config.yaml
hidden_size: 320
head_dim: 64
norm_place: "pre"
norm_eps: 1e-05
tie_word_embeddings: false
optimizer: "ademamix"
final_lr_fraction: 0.0
doc_mask: false
train_tokens: 553600000
MLP neurons of a small language model. Each row is named by its layer, matrix (down: output weights) and neuron, and shows model dimensions 32-223. Each number is 500 + 25 x the weight over its row's rms, rounded and kept within 0 to 999. Numbers have three digits each.
Before each neuron's rows, "fires before" lists the tokens most often just after its 100 highest values on Wikipedia text that the model never trained on.

fires before: " |", ")", " ("
L11.down109:493532489459508553549477524512527487528511496504429543487530511458490479508483526533510504485479503533516505486491521502516471521509486487520498501527491494517487510513505491516498507482474511567465491481509458503448507503508508477516531505502478462522467472512484517503529491490491499526498468485489496491512508473528491501464449522464509470489438516514503457495530492507476529516511504483518498500474511503423490487470504495513522568482487482559477533479510517466524490458559496549492497500479473484476479509486457511478526520492498473500531477500495475501509519525480517517

fires before: "-", " |", "–", "go"
L11.down492:492523505482497524492476465504503502483494514461510501504477460473492493528493539457513543517484452452475507460531468508618501521513501488495489506518493522528499551496508450488486496479503455482454489507477466480472546483513506540534481525500512468496502508497496501513516514484493473503503530483461486494522533467509488546508502517495487484554441516510600488493495490504493462492518545477514478538503506501513504467487490531500493463529515473482453493477515502479500498546508503509495482531483498505500446525502456501535518484506556521511492505494530489449525476477521483505

fires before: "="
L5.down158:508524501500538504500507487487516484511450486427509506461531464477539532497482471489551478514533457487508509516494521463540507504506506439500517493520505526590470523511453486560499536510496476508476500508466496508490503501482521521516483483443488514475548482542473484480487489518512471508479497501493503457495477483487534522555476475490489525454504499516469492500512470506484484506515496486516504464514498535508502522453496503459495500469510487478484468498502503482490503506491496504504516499458520506559493522499461459540502498522529502499509531508509517458531484494506470489

fires before: "-", "=", " a", " an", " ago"
L6.down620:481508497491527496516514494484513492520481489469506509461475477518484473491505523547463457550484500508450541536498523486647540497477489491490522524456482483465512465524488497539547519503492510525468506477537494502504465555482466489518490437489526485483486484535493479535468514509507536479488446516510454503511472481451520531530497497492482509517562513491485518525520474507467510484509487498489524525485463519497492469480478512520521520529483505493514481544512464501507498504527466498518507521485453511514486487485474492519496512532464475510496529473505515515522491484436489476

fires before: "\n\n", "-", " The", " He", " In"
L6.down335:541531456462518513480516506484501500490468518522512548490477512495505457501497474494489491494483458518527507519468489483708507501519517475483511503519464497493523484508489487527508520478512489523506446486536494475522473498487513477511479480512511500461501519518508514479499495503490510484510465497506483500517410512509502496471471490507461465505523491480487509510480488518460499458468485486485511519463516475569502465541463494475470498498490500508505469506492508516520512494549525555507488540484537505506522515521540444479502527476470495502494520513500481500469497547519537519

fires before: "-", "\n", ":"
L6.down529:530522469497480525506498491478510525511508494489510534479476543462499483521470510505489526492504462534484519528521535517476484454510501474513492462534518509538457495499513463490480495533540522502510524518483497503511498459503476505457481537508493545512500482498469468471492499502473489542502472532525511501496500531515521463524509493507501488500470524503509517525503515517484516435525535475533488482509507500506480496522517448545469499523486532456524460448484405521549511503486541531448520497442524478505550485527485502512493473520519486501508504506526536484519507501504489526

fires before: "\n\n", " The", " He", " In", " His"
L8.down606:523517495479513487486478476501532490486493504524497515512487480514493489486463522513477511479483523502481473472467493493818527492516486500495490512485501494497499498449499488492504539517506471487475508494466518505513483517468480496532499489502507504534507494501525512506476490503477501490480489512533475506488516502504507502490467486482495537486497487492502486510488516516490488512493510519504509506502495511477484490500516474492466504506507484528508508511508536495513500497511529494562500520510464516474479507503504480510504468491487478489510480523487473513483500495517527470

fires before: "\n\n", "=", "0"
L5.down602:494519472490483488484509517498512537546478503490512496447475461446490510481484488483505489522526464469476506508477527488637513492537512474522457525535498484526498496498497471529489503432507435489492493487495470468487506510530561549549520507493502500504505493505484473501490472479528489546540508517459520483503464467529465509490478529505446464527492439486507509478492481474523489513515505494513489477487509505512527531521478471483475507496547476549514505448512527533510464474490503490468501504484516516534507511498512533514518524530483497492507518496502512455492481518526477528

fires before: "="
L3.down280:496494519526520483501449440500464446522501473509507509516453504493495483501518461537513468513525502484539501491497501491473476478504450474494508515518459497503491493527467487496525487512509488443475520483497516483508490496534502516516503477498512502501466537505502498499525536488461484438508470446545471522506489541532498517515503483502489491501498501469473488490502486498544501485504563557527492450469523498452526527509480543512525511490506476499542461524443530463526551494511503522546456511496520476497554506508484501519510552464482522510521545491520559472476490455451475471

fires before: " |", ",", ";", " (", ")", "."
L2.down156:490497485502562519491501501489509453504432503528552529509503545498533512531460493535492521459471499460528486557477500500551506520511479472458456495490503522424531509508477488518510457489532478478493496530472542513438489523476492514458569494519500454479505476520523536497504493476517487525481505471477488499477486485522473513466505509513498508481506498525508467513531520506511533548506509487507539485468520522496522513484511508483533547529484501479497478519469539501501543526527438520475476479528493513445535508503489505515509498512433531476501501480474490463543444490482483528

fires before: "–", ":", " |", ",", ")", "s"
L10.down576:505505486483509538507449502497504517476469483524489519446473513501471495478554504523554479476546529471499556514524489494574563481513463506485556498491504498508554500505472477485507511510520486526481488507500533488471509489486490538481466459524480484536515514501477462572470483531480526494474507531484524520533566517506549512476481482466470518483525492486474506455508535504479477494466531541558485483483451518498517445509499500495455516510509515510491517466495503488543478485533512495538560489538499502524503556537526499481497461440495496523494493497463463454514537487512515470

fires before: ",", ")", "s", "\n", "\n ", " of"
L3.down252:526495459525504537478447528485518507516449529513485519473485504452475494519520493523463490451511505506517493517497480459550507506516479483480478463466493516474535517487461506490520466524509475497498507491487504525476521535528513486495539493504502507480481505538513465504488526527518507537506499482498490515474498500535490465530507503520476468552475495521493499459454478499529492515492472506523512486468509504508513493519485507510489499503502490491478529524521498481470507520532499483502479500572550528504502536542522475496460507519449522449500460524471501487527474446512481489

fires before: "\n\n", "-", " The", " He", " In"
L5.down60:552523466477501525495513497488473491518452507542510516508466515470489471506496463483489490516466440494515505525514481480593536484505519467475494515500464510507545469501482499539499499491533495511498447487501487498520478493500500443505496485525492513501499537507512507443512487488519496476516474493511506506505417526494500479506473493481468455501520493472507514503494522515469491468490477462518512496486551484554468476551479477464485502512482485520504463494484525545519514492555520549505464550483527492521495498558549461480485512497475486490504521484502488481494487556527501517

fires before: "s", " the", " For"
L7.down441:497425494483497510510520483516503505521493523521517523525510523528494480492535502532485500497537471483488538516411463469587502482446504519488496484510496476481506499513474525492510518514453527514504491512503518482503488481473499512526508496491491503490485506514524517505504479506456543489542528500509495508519480526497503521499451501434496488538516504484505491504487509498513542473527494484496470502486498500504493534499482496455483497511509499474504548480527477489477527489506501444455489470519503468484530469476474526534528521531511529555561473470478453530522499481516557527

fires before: "\n\n", "-", " The", " In", " He"
L6.down283:541515455489533513509500510500485505503462518528499535515488517500498466528498479499488483466485471498536524536487500485745529490496500487496513489495460511496535471523491522519497514485540477521489446515517508482515462501493505463504492465509498509481487509503508490476492492497511508463508470499500477506513430511514496484498464518501478475482516505481507501508491498502472484481492464469515508509464522489542493471533462497460486498516478491516502465520494521507527497498562518523528471540485514505511492504530555447464508518480473513514502502495508480499490499538527528520

fires before: ".", "s", "|", " (", "\n\n"
L8.down106:503549476516542519474516498536478481468543452521491489502550483474508511482484508472504494499497534467457480504476534487493515461463483532505496544489507507477495497513476505483493450467498525446443524527498525491500576527487474509471492514501551497474501507503481551468500515497496473498515489515471486485460487450511508502477502521517549527503493519540481504520513474504520480452501518507506499511528493520458513485492556446525506499550494528475482503550509491493529490519479491464503484462523474500506479484468480522530487545517529534459479497515501511494531474511511473505

fires before: "\n", "=", "\n\n"
L7.down242:494498507531463510504514478538492537511526472481504495541518505489503487488507510532512513493493492500487486509498569533476491464542484470509485514509524513469489453531475497462513466455530530507503513494490496488544497503484462489491518533517523490476501519478463491464550501502500481472506537533520493530491482498462505481498523446471517518460471529516489465509494536490506536497501529457558476500466493520536495483490496455537547536530529512526454481503453444508487521475500500565466495499485474474478517483523480480520461505498484537504513517498516520507525508524479522478

fires before: " |", ","
L6.down558:520511507471477522494497526469517462565527548499501512524485470512469480482489508510528520550444476472525459478507489512577513446478501514487488511472490485510513518485505525528519467502523469508501478524465466521489486482487522487491510536539456515512506482499483452456542496530483518479465491553507517473511496512529550478509473471503476503475484484514497525513530491543481515517483519518542484506507485510463541504486500513481522524497579484523514474477494491489505498548471507504486469479514459528471499503506463508491500493529532493543491494480550482489493474524445555500

fires before: "=", ".", ",", "on"
L10.down406:497498545528469444535484505532443517540500491450533569513450483506498490511490495505494527500553485482491537549512500464544502510534487526464561527494493476523491495529474474497463530548516506539508477502498496486508474491518509510483513482519506537477493492537499468522501470480482497471475494520486524498502521482499503495523554462483531531491471499462537546502517514485474508511506478540530505505482473510534492509537465471482506456521553497448518459516462458442521517506457450498494493492443485502490485503498532444513496536505464496550478511459557473556488482485492526508

fires before: "|"
L13.down471:497483523507528520513453472468532549508480498465496484478486472500464525467466518516467525512484532500513524501524517488566520503474471508528475508532496493513494507491485467511463489499477506493465516514489496480491543457489513542538518480484501494534512524523503484487474521510492516520515482503507510489471489502521489530505485470514463459526462512490512480467463510503484499478486492528540471485505580497498498539494494476469472487506529513466526509525483524524463502511515480508477496489479519491522507515539520553496522541527515488501533516521488465481503522504506537491

fires before: "\n", " (", "%", " fo", "ol", " |"
L7.down336:537526529508531526487461454490515467505535504472487519492489547488512465501514540479501500500475524488486518497526511500587523463477436483524502480483490501475499493517501520467536475491466483535508462495458514472470445464525532492483529509493494503481505492505488464528521474481465497483482506539522493503500485493498506499460485551490514455501435490512502524492522506539489475519488508532507459538500511533495455492475531495487502525495475503513482428490509494468546505506493523523469520493472505482489521508507516494512464485472485524507495500478497499478498519543514494518

fires before: "|", " |", "\n", "–", "  "
L8.down310:516515518520480483500439510510473458525503487512538524519504498479489504546480511507495458482476493490450480559479481490474497523436472497492516538495512474464451503514549498486482522482495539478547515509530485527461520499501483497503484491484494506483515485490499525489543516526509501494519533494522485490480505435537486479537518473481507538518527494460494472494423502496510469515503517487495490498501460535508513493470518481571455510463502551476505480515484469519497527481520482472431498428508495503490496505479459516517467528509511523503516486489503525530483479487484508487

fires before: "-", "\n", "\n\n", "="
L11.down339:530504475586533469569544505476489532491525463493488507480539473454469488506510497463503502494429498534485509520524474511532536514522487514467490519499482459487480506513479461478517494496529501504468447490550465467509573492522541510489517493539519540485491453513478468497533436525497481449483531511494489455480536501492496521501497490506464479503479530504486514497495494483538495522524529447508488479459455489501537442515499497504493502482521480500508502503466484495539458516499515511486428541490491467523476489496493483500454504494483523514471491517485507518541484469534518510

fires before: "-", "\n\n", " The", " In", " He", "\n"
L6.down422:509497477493513489489489524488482516528445536502496555531466497494488518534509496490505487494506447463501499535488501488630527476496512479504509490477457483505511481541481496517488507529483479534489456511493489453513482509500465475506468454518497533491483550508539500475466465480477505456505471510489501495499460528525469461512476485503475466533545497498469488514483508478480468502478445460508516529479524498555501524559458504471525474517486516504505465539481523509497515472515541500495503499486483501512480509546516459489523502468465526508505500496505481480481508561503524501

fires before: ".", ",", " and", " ("
L10.down327:495500458539523502477501529515534514471481481490487517543499490492505511521480491512491478511546492512552500501503427498542508519537499484477535479470458522500503530502472441485538491518493465488481484478495487524531511517527508507485471474506531511477488530515477512472484516482546532471566486456504524530515514461469480506492509493477510549538469480526481492497489542508516525489482460526498477524444475477547516500464490488531494545497505465483519472528486531510513481510529447547489518519540502535502550480535521483505516497507520482481502536514517499490482531470494531448

fires before: "s"
L11.down344:495488475499483498509489468518541513514501539486519513497481522517490476510458518490501479470544473493514522504491522495569487501510495515480498504522488526535544514531520517524541509511433448517478513529535480547447514513503491505529498542470525493507488502498467534476523479490487513519471512499501502523505489511474484504490496490472511514483443520509503515510498563478517523515481474528459465484533494459513546503483497498484500480468473502443501537484471478519464545526525457447524508491500480464474536522502503465506487490508493524544480482509493486505472542509520506502

fires before: ",", ".", " in", " and", " (", " of"
L13.down525:488478506524526509503470490449480521456503483516512509523520491472475477513486472505509506489522480504509437539475524517552461461513481439502507504533537532526489487525509512463506468499472508511506519478483487534504503503508477501500489512506474500498478467506450442514466518511509460499486545500496507526509534451493489543504491524471499501483496500511485518444498507522514466483496526456531492480510493540535509502487543477487456485495501495530500463520476512523513484524548469438528461549550485527495525536495488484520458523483485511473449530513486496485500504472498526524

fires before: "=", ","
L7.down5:539477512482507497446466454524525441527525571507472493511479537490497512485549510450549496496511514506516482496480498508507493526507510481501503463556473475487544511498471503478531491512507472484494520483530498503472480522515515509508557519489511493464486481487491544452467462530483495483494505454473450498516460518502517470480489503487505489532475506468500487516510513540515491492511508511517507491524503501504492480529454544560487520479507525504551475448529530481492475505524487513522487524534465502503503509491498495509528452496517471506536551485467523513518510498557503536

fires before: "=", "\n", "\n\n"
L6.down264:502468490527492512526497503497477501508461528522499519489498503510509525503497480464460513473519484507496491492487471471514475454530517455462494500534503559501519483504485507516518480536503505495512507490443528476497548511505520552500534492514526487503498487490501492510485442417559426508501504521509472520476530495511530542482511516510480512493477472522478499484463511544506509484497488487481461507494536517483517466486504541479510537568493504519476509478497529504506480486509483484533520518499529472478518492515516525492462493546492512525491523506509523449501507520502474485

fires before: "-", "\n"
L5.down560:484520469512504484537473505509468527564486496528550498505495490477495465508492521449500462479463431500512515526497511556483545500488504497468472555520511514535513532484518500492479498452501520489510474502447480500503536463522561519525477535478497452494528558489484494465504516550519475508476485463524498490466497505513450493481476476514508508519488455477494511511512521473514500495511523475511472496506492526450539496489474500541474478500473475523487478502505570493506488523483483519470460525504508512515535500509506493504494511510511520520470487473441506453481524478524507511

fires before: "="
L5.down120:501502534490491491500464541484471507523490485421505543526494468488480531494491456497515517506524511456514535538520525511457515524512498473495461517458479525495503519419471491520461472492436524501486524478502558483480561504488483523480457486484530560486499488506499504498498500513492500488490520527482533500467498504503518548541512542522535518524517510515483485487503497471508493540526500506533519511501537499485485526495464478456478469545491521486506491475505517513527480488500472477538493486502530478504508514514503510507529491498512509517497486492460522512486464539501432563

fires before: ")", ":", "–", "."
L5.down566:483480495516520513558539530506486512479488508480482533523523520507548461506503524523514480534532483509521504504516445491526494543503516493495535476527532458494487535496471484504515502488481453545517502461547495497508505511517513529534490473531487459501531527486491507531502463505494475506533521494471459488496479468471489505521502521475485519562513501495491464498491482537468528505481522522486535540486498446506511505488526512459482530446480514461490517472494502466537457513496529486481529485489491503518544531480507477514464484489489560508510486528501498447484547526482510526

fires before: " |", "–", ":", "\n", "T"
L8.down328:509513546486510497500530441506540504537517484488542530548514508485479501492521491523521519477481465534486511481541501531433499487519484522507454517531494535495489470516516520478489475490504500529542483482472513469483492473522491496536489573499512485518530487485457479519528522465501480499493471491484461485493497521503470518528515537470511502469503462495505474505523525483505457503489521494524508449521471459529464450520463471486519429485503459473473503470491463506506484511492518508433510514493498476537516474497522499514473518496508480497490521477520543487527498507515472527

fires before: "-", "|"
L6.down408:533467465534500533512460481464543504491440474525487501458486524499517552524521509466470536511491509468496472507501496516566524493479452474502512531515497509499566493476491473486518500469466466512492521513461502494477518501496505481510479489505500488472456516505473531532477509527476521487476473528519486499523468477513510494491479495504463469549471511503502445506465556531508475528514475530486523489478497518527483517501554499504491508467452525485563499498466489498515488509488467500492450467514509482548475518513561524478491498509511546477515525454524467489491501507497505506

fires before: "\n\n", "-", " The", " In", " He", "\n"
L7.down205:516507494502491500498486502519486490503481504487497542506485497487522521529480482488480531478473462503520520504463499510718532518537530515463481473467466490471500485504498514531475507487528472527461477486505514453510481501505481470505497491473488516493495501502516499472503505490488494440495491506482503479517449514490488477501488530470503473486494482489491515482490495484481461455490488477496496516500509508543479471513474492462469519515492469496471470538523506536526496518565493526481503559492511522517485526524539452501511491490501515527470498506468478495496499516510549520

fires before: ",", ")", ":", "1", "4"
L7.down214:504523492505497449503483508491474486529520531471486521517489518503488457557507497539487484493493513498543499497497452505491521459513545470500506530544515524500483456486485513478474512507515479535511501471489478433522546503563516503513527481463510484562545484447478502476478493507492524568500487497498524491501542503562503481466534484485530533482487477492467499502519449522528484503529522507539493491478478518493472479499502494484534503500471502509478489507479517510499451537484460515498551518538510479544491447494476483505493497510523486480481498483468536493489490499516487518

fires before: "=", ".", " was", ","
L3.down212:511490477488521515534496528524502477510498481507488488485540538471521526489524480495504499514509518503537470503489525503570508457495499459463499522501525492519482517490484494488524555496463510481462499497487458481490533492528517496449522495498497477490511485475539578513503515459506507493498489553517499553435480501500516507501487502485495501525481567538516473481551543487520497480525507500478517511451525524477501493540529504455474541478483534509479472535477486474455481524544512512491511495493522474477506525459514534542498494511502540516477465507546466473519509499506496507

fires before: "-", "\n\n", " The", " In", " He"
L7.down194:515485483492483506460479478506480512518507530466478510493514444472486548482513470523480501528504486526498503484518521511748487508494494497541446515511502533503492525533507533527514511473475487516498506506527497485516527535506497529488517490515497508516490486497492494466507487499515483481529534506495495500484472500492519556533458483504480463545494504512496515485506517521472518495513461465504517501519530518513486493475493512427494482472525487515485497494485517541482482472524494473502499499513521494517505503505503470520519480497495487492476520519486495481523498486479485481

fires before: "|", " |", "\n", ":", "–", "."
L8.down173:486491504485488548480513531512503465488524486541521512546514501496498479476524517529502513486462539534458532490477494524505502491452459546491498493529530493476469505512525499487483502489507497481508519504510512473518529503527440432472498493476486518510495537516500526495497520506518497493506520496493457457491495498472510483515466540467509494551467486479518509514514497521519494506490547491496523494491482480471522468441504493547452533502457460507506531506522482494530461475467477539476474507495533505490491542452519502524457500538466510486487475527499499528542484503488481504

fires before: ".", "\n\n", " The", " –"
L2.down626:487497522495473520527573502521496482513483498519510496517514532550490501497530495516524497472534494510471515473488519509343506501470510541509546498497515481505516456539504535522503519478522481477525485525515521448485487516472487497466469504501468518491498539476467490464516503538474501464491495484483516457490464491530491511509530510529515522547498515542539504497492494495522510469477506498508545479504484523502482482531462462556519514522481517500523508530509468447484494480445483472485506508490497463488542505497506553494470510532518526506490544469481496506474505523517495557

fires before: "\n\n", " The", " On", " During", " He", " In"
L7.down127:511505509483515543483513513518510467460497487504474509476502493496489518520464497491525514529485500519515491510508497477710525504510518534497463507491475472454500536510509496534526497486514521530490518470517486483494493502512466511511491495507517494490473491515509485486462536465559515505486510523478488480505474496523497500474457514472503501461491521499471484520506497496458533514533498525495504532478547485541515491468507487399532520487501536510523468507509502489501495467523470504509472465510492515471436463513505486473502505490508505480479487494489496493461505503508482508

fires before: "\n", "\n\n", "="
L13.down337:514489494522488496521507522551467510504497483506495495520496521508479509515506508543463503513478508516547504511494477469530529530445520502486492505511482474495468474468482482510500529453526488548489470481508447483529469521533541562520538489456510455498518448479489531486494495485516490498485524485500523498503483505527538528537501468480499497476498493480477484477509458531501553467531484501501525468496523520495518475505527474504519484528497540479497499519517537477466465525543507526490458507527530469464518478485468530529432526489544460490490510497489552485490453507523494510

fires before: "-", "\n\n", " The", " In", " He", "\n"
L8.down635:511502496499528494491480506484497512515474485507527507505509494469497503484500495513489485517530502492525502500478511474825522477468466487481517490481477503489495494538507504504509537508498493504475495504490501490501493512481490531492492477498493514535511499511508510482482492500523504476489490485504495479496491509502512523500488488508485516516518476469514496495513477521494487487552511508507490496485499506482475498488506526448498482493482520490498501504496510478495508539507515481512495504491470501507480457501525491480512483495509493499521535491504522505493503524506529520

fires before: ",", ")", " of", "s"
L13.down10:514523466455427489485509478552480516532483498480511533496485484454496479524517455487492498488494495537498501495456517514503514440510514497472501451493514536540496484513522520480482460492496509502502433516466536483475494547489482525527506533499499520510558500549474510475456494495501499481495510496511489514464574505513528510523520487455501527529508487501508541477481498508492464526520499542496440501525482498496549509453476521515496516525495526509438520505530466508537518482517508504519526491553524501514508482545505526500515520493452538466441487510481521546520502531525495493

fires before: "=", " |", "ing", " and", "-"
L8.down596:517506542476513525469439544528485479485502516473533478498459500492467528504505480511470455514500498550549492472493509491519563524500471502496508543506462458495483483475566442516512479506488489507478482483520496480478487487542470470524508503483515498471492527473540514481501501525556511473523507432488464502464489501547529498456449547513503521531477487479485483521492479545503526496538536479486456539490528483463547458540486506431504499508507503472505515497500477525493529505505502512503485526519531495492507504466502495498513498506498500485456554522516496513501528476516474521

fires before: ",", ".", "\n", " and", " was"
L6.down454:519553483510500480460509496478488452497506478510517451517447509520505494511482464500515491482478546489522541545479479517580520461528485498506496493502481524517520500473545508496520482559471512531486473496514500484490505514490506508534459462528506535523465499466541483507512530494499518510504477534461461526483512542502491475501467501515522500475537512466523515520536472541537460483459481519516494546522462459497510494536497487488496483485525489503510482460518497503518538490484521508517505508515493495510525487472513486446563497438461493474524496512472495493453560524525513542

fires before: "."
L13.down327:489514486475495496527510480474471475514494519493499518536532505494514469539493507489493519490485471517487455483502529550481509503450520522525497491468552517515578501492501562492531549479514538503504553536452519447494512503524481468503477493556501482481543510526498472477471498479499488511477517476459514513531486496438496526549497525529521488498537487547493516531560498486515483489498460533475514489483465531501502489450530484510519517533449490493434495529491521464505493523496477503491510498507473515539506511475483492473484474500514503471470506467474479475494492506511516494

fires before: " |", ".", ")", ",", "–", "-"
L2.down219:492491499473503490500575486492490539453491473485491507490514544468489555520495525495479493490530496519479525470526489486410559498502470517496490470492494464507563489512474531498506513535496483544510488532506519512539491515480489510486559520529503502468504492476503506501476489505472496557475511464499486493465462474495482513471485464535521507487555513473503531500512493482459502516509479498470511486512448500517526558479494489557525556501423498470507504513473479501467511493526505498521505449514507501500521545512500517495478505514508508486522551490461507499509483476504480483

fires before: ",", "–", ":", ")", ".", " |"
L3.down559:521508520509541549492505465541468476509470481516531535515460498465520524469500463499490478502458490504490457482512524515579506477467487482520466498542472515465462503454486464475453521459527506437472497512502500482503502510511497485491511470521485490522465524538470497467541487471495501486497467498541504499481512502489501520502496548484479481485474498488517524489493484532518524550539470521541464451488512521475492489509479518505471480494498457512524492454513472551521498528480480537551516504471540516524476490517498480511431496496450511485491508475525477536526502511499500498

fires before: "=", "{", " —"
L8.down559:511455539518518486485472457479457479513480502530526526525443531521548537499487513531500513505484496464513494482512496469472519469510514437445493484524529520465455480555515506491505467488500498500547488518518494496527496488497559489506454525509524501483478505488507483528451504476526457449530502528474552537496472543544474451480493507532458486481494478490510494504474480494481509489520497508476464510470493507529460480501495532477489519530496511480492443511487478509475454490520490500468513441477540501563465478480530497457542483505504539494486532492522560493503499464481461504

fires before: "="
L3.down435:535555517525500493491471489537486496453544424500513505499498474489533498540542489541507496502494497471503488526510491499573510503470517502523499529538541546551476504551519509470476520498476511496494509478449482511534503507490521539490512521542498481526525538508502518486495499454501467521513460488491524493506501457492488550503477490497534506501470491500494475518520504489477511487507483506479505454504478538482489534501493497493463502522535509480472474501469570501469518503507489496509502492464525514488520498485508478490502508480502455531512459517512535504510495478473479524

fires before: "=", "\n"
L6.down437:478488527528508501497501514489512501518479464521513500495500500519549510520502454439564514511511481523491519452515529464463483468542473481472503514470444469500485490484514465517520479463480481499528506503477508469515479505492527497488535515491509481465484464519474518523511533478515495519510477490518474481499493480491531521494556489497516509496472485527516522464525490475514494497483506535512516503472481495520502505449518500560513518489462479486546431499537502520524520466528551537508491531503454515478512483487471507523474526523505507461530551493468504504475506485540502488

fires before: ",", " |", " –"
L8.down604:488492452536455463485499540469550522475482476515539503499510471452457507512510493445514541494549483520475499469495482467442481508521497503524567509559508548516507494509493505516489498498503445496470529473479494504484536524488515514503525486522444494486476489500501499520484474475528484516554494485520475507524501478497526533477511499481509475497479478505548502440551497523509492477499486497482482501499501453520512479486488537514471520501486488536459468479488536515545511515527498518460533503506526467514494453550509470565496480516451500512563513483495468504512475540522498486

fires before: "\n\n", " The", " In", " He", " During", " On"
L6.down364:554530472466531540485502482501496482495499492498503501516446538519509486515512496491490491490468475496533522518489501489716515484518496511495512497492467546488515498498508512511498492501546489500491491495524521487505488470496494467499493459523494519493472493516490515495489498496504508453484495486514448509536429484557483482494471516510490497482486490475508500476471506511488508462504458478507517522493539509531507463507486494476487513498495472522507471511496533511517523508596512525547489537489501513459478471536533437494530524462465530515494479508521465491501505510511523520

fires before: "\n", "\n\n", "=", ",", "ts"
L6.down238:533478479513471539492527499508469459468528523497506515477512479509525486508497516508477519490498466517462482557469483493571527509527495491539499508519493553491535473471507468533519527486555511501488492548517467508532473475509499507446506503517517489476497494472494441499499531507517513448478500534521511518476505459503495535523522554513509513484520503548494508536511499487484516495485446534508517539474501539522509493501515481523515490515481480466465471493492503479488526496513505538508493502514514449443533461519487472530513465499485529507486529480518492473486476522506502500

fires before: "-", "."
L5.down332:494515552467474508495536493472479567527505529512491526510492507495485482478480517514495484454459490526466546510495516480442501445522485542492498525496502501499470473538512520480496531462506482546446517470488478516526514431469540467528518537518537524524541459495475450485462525536471486462511531509513495495474456477540474536526515474531499484514488484501462515518511516495512528498453508491489469457522481506454500529522506467488566502504536531509495466475516484462491492518442541494521564516475451505542505493480488499499480471481505483480507495500495496450482512482536498493

fires before: ")", "–", "s", ",", ".", ":"
L6.down45:499544461537536505469533490514506528529522504480536475468487468491482515574527501503526502482519528510508504499499502486476506530482476486512503504519495542465524531489502495506530482522499502480487516487510537560499527498486517529475506450476504537495484446486485524521469495503522493503482478534508493496462525496489515509486499523465464450473474499470493531516483494524528475502501462508505525514500495502521492500484498525440495493489507478494508521467476522538524494514502526516541507486526515470529500503510541467478511461504507518531508513512463486452497532557513526442

fires before: "=", ",", " of"
L5.down453:503505514471488495492481511547503488423485494524502480477489463487514497513463458533537522453508462447559515506496462470529542483484535456473499504504476566542489506469467499511508503442538465496500500511514473472494520500494542496500493537446500500543526528505557461473502532482509491517484482514528507498512503474521492491533483508518502484443486490499508511476463485498492527506504535477499468469525489547516509558493475478475484506483500516495485481509506529515508478532496527523461522522515527483511492516498483523500535508497547504506470553495476523480510506498517539476

fires before: "–", ",", ":", "."
L5.down297:475499474534546524468486449472488508503517509532471499494486477510496508498537540511497486520519480490512487527503480466413508495494476478473499489478506461492459527467459471527497472517505519510473523465539461506501497511511503497487513475511503466533490487522484506462497481509564506475487497484522462561513494506499518522467473509501508494512519505493460467516496468526512483509481529539489513504515489523501503528539487464463511517499495489498519512456539532542500474489516511535517502481534471496524559495490523470468519490512522550483521498536515449515518523494512480476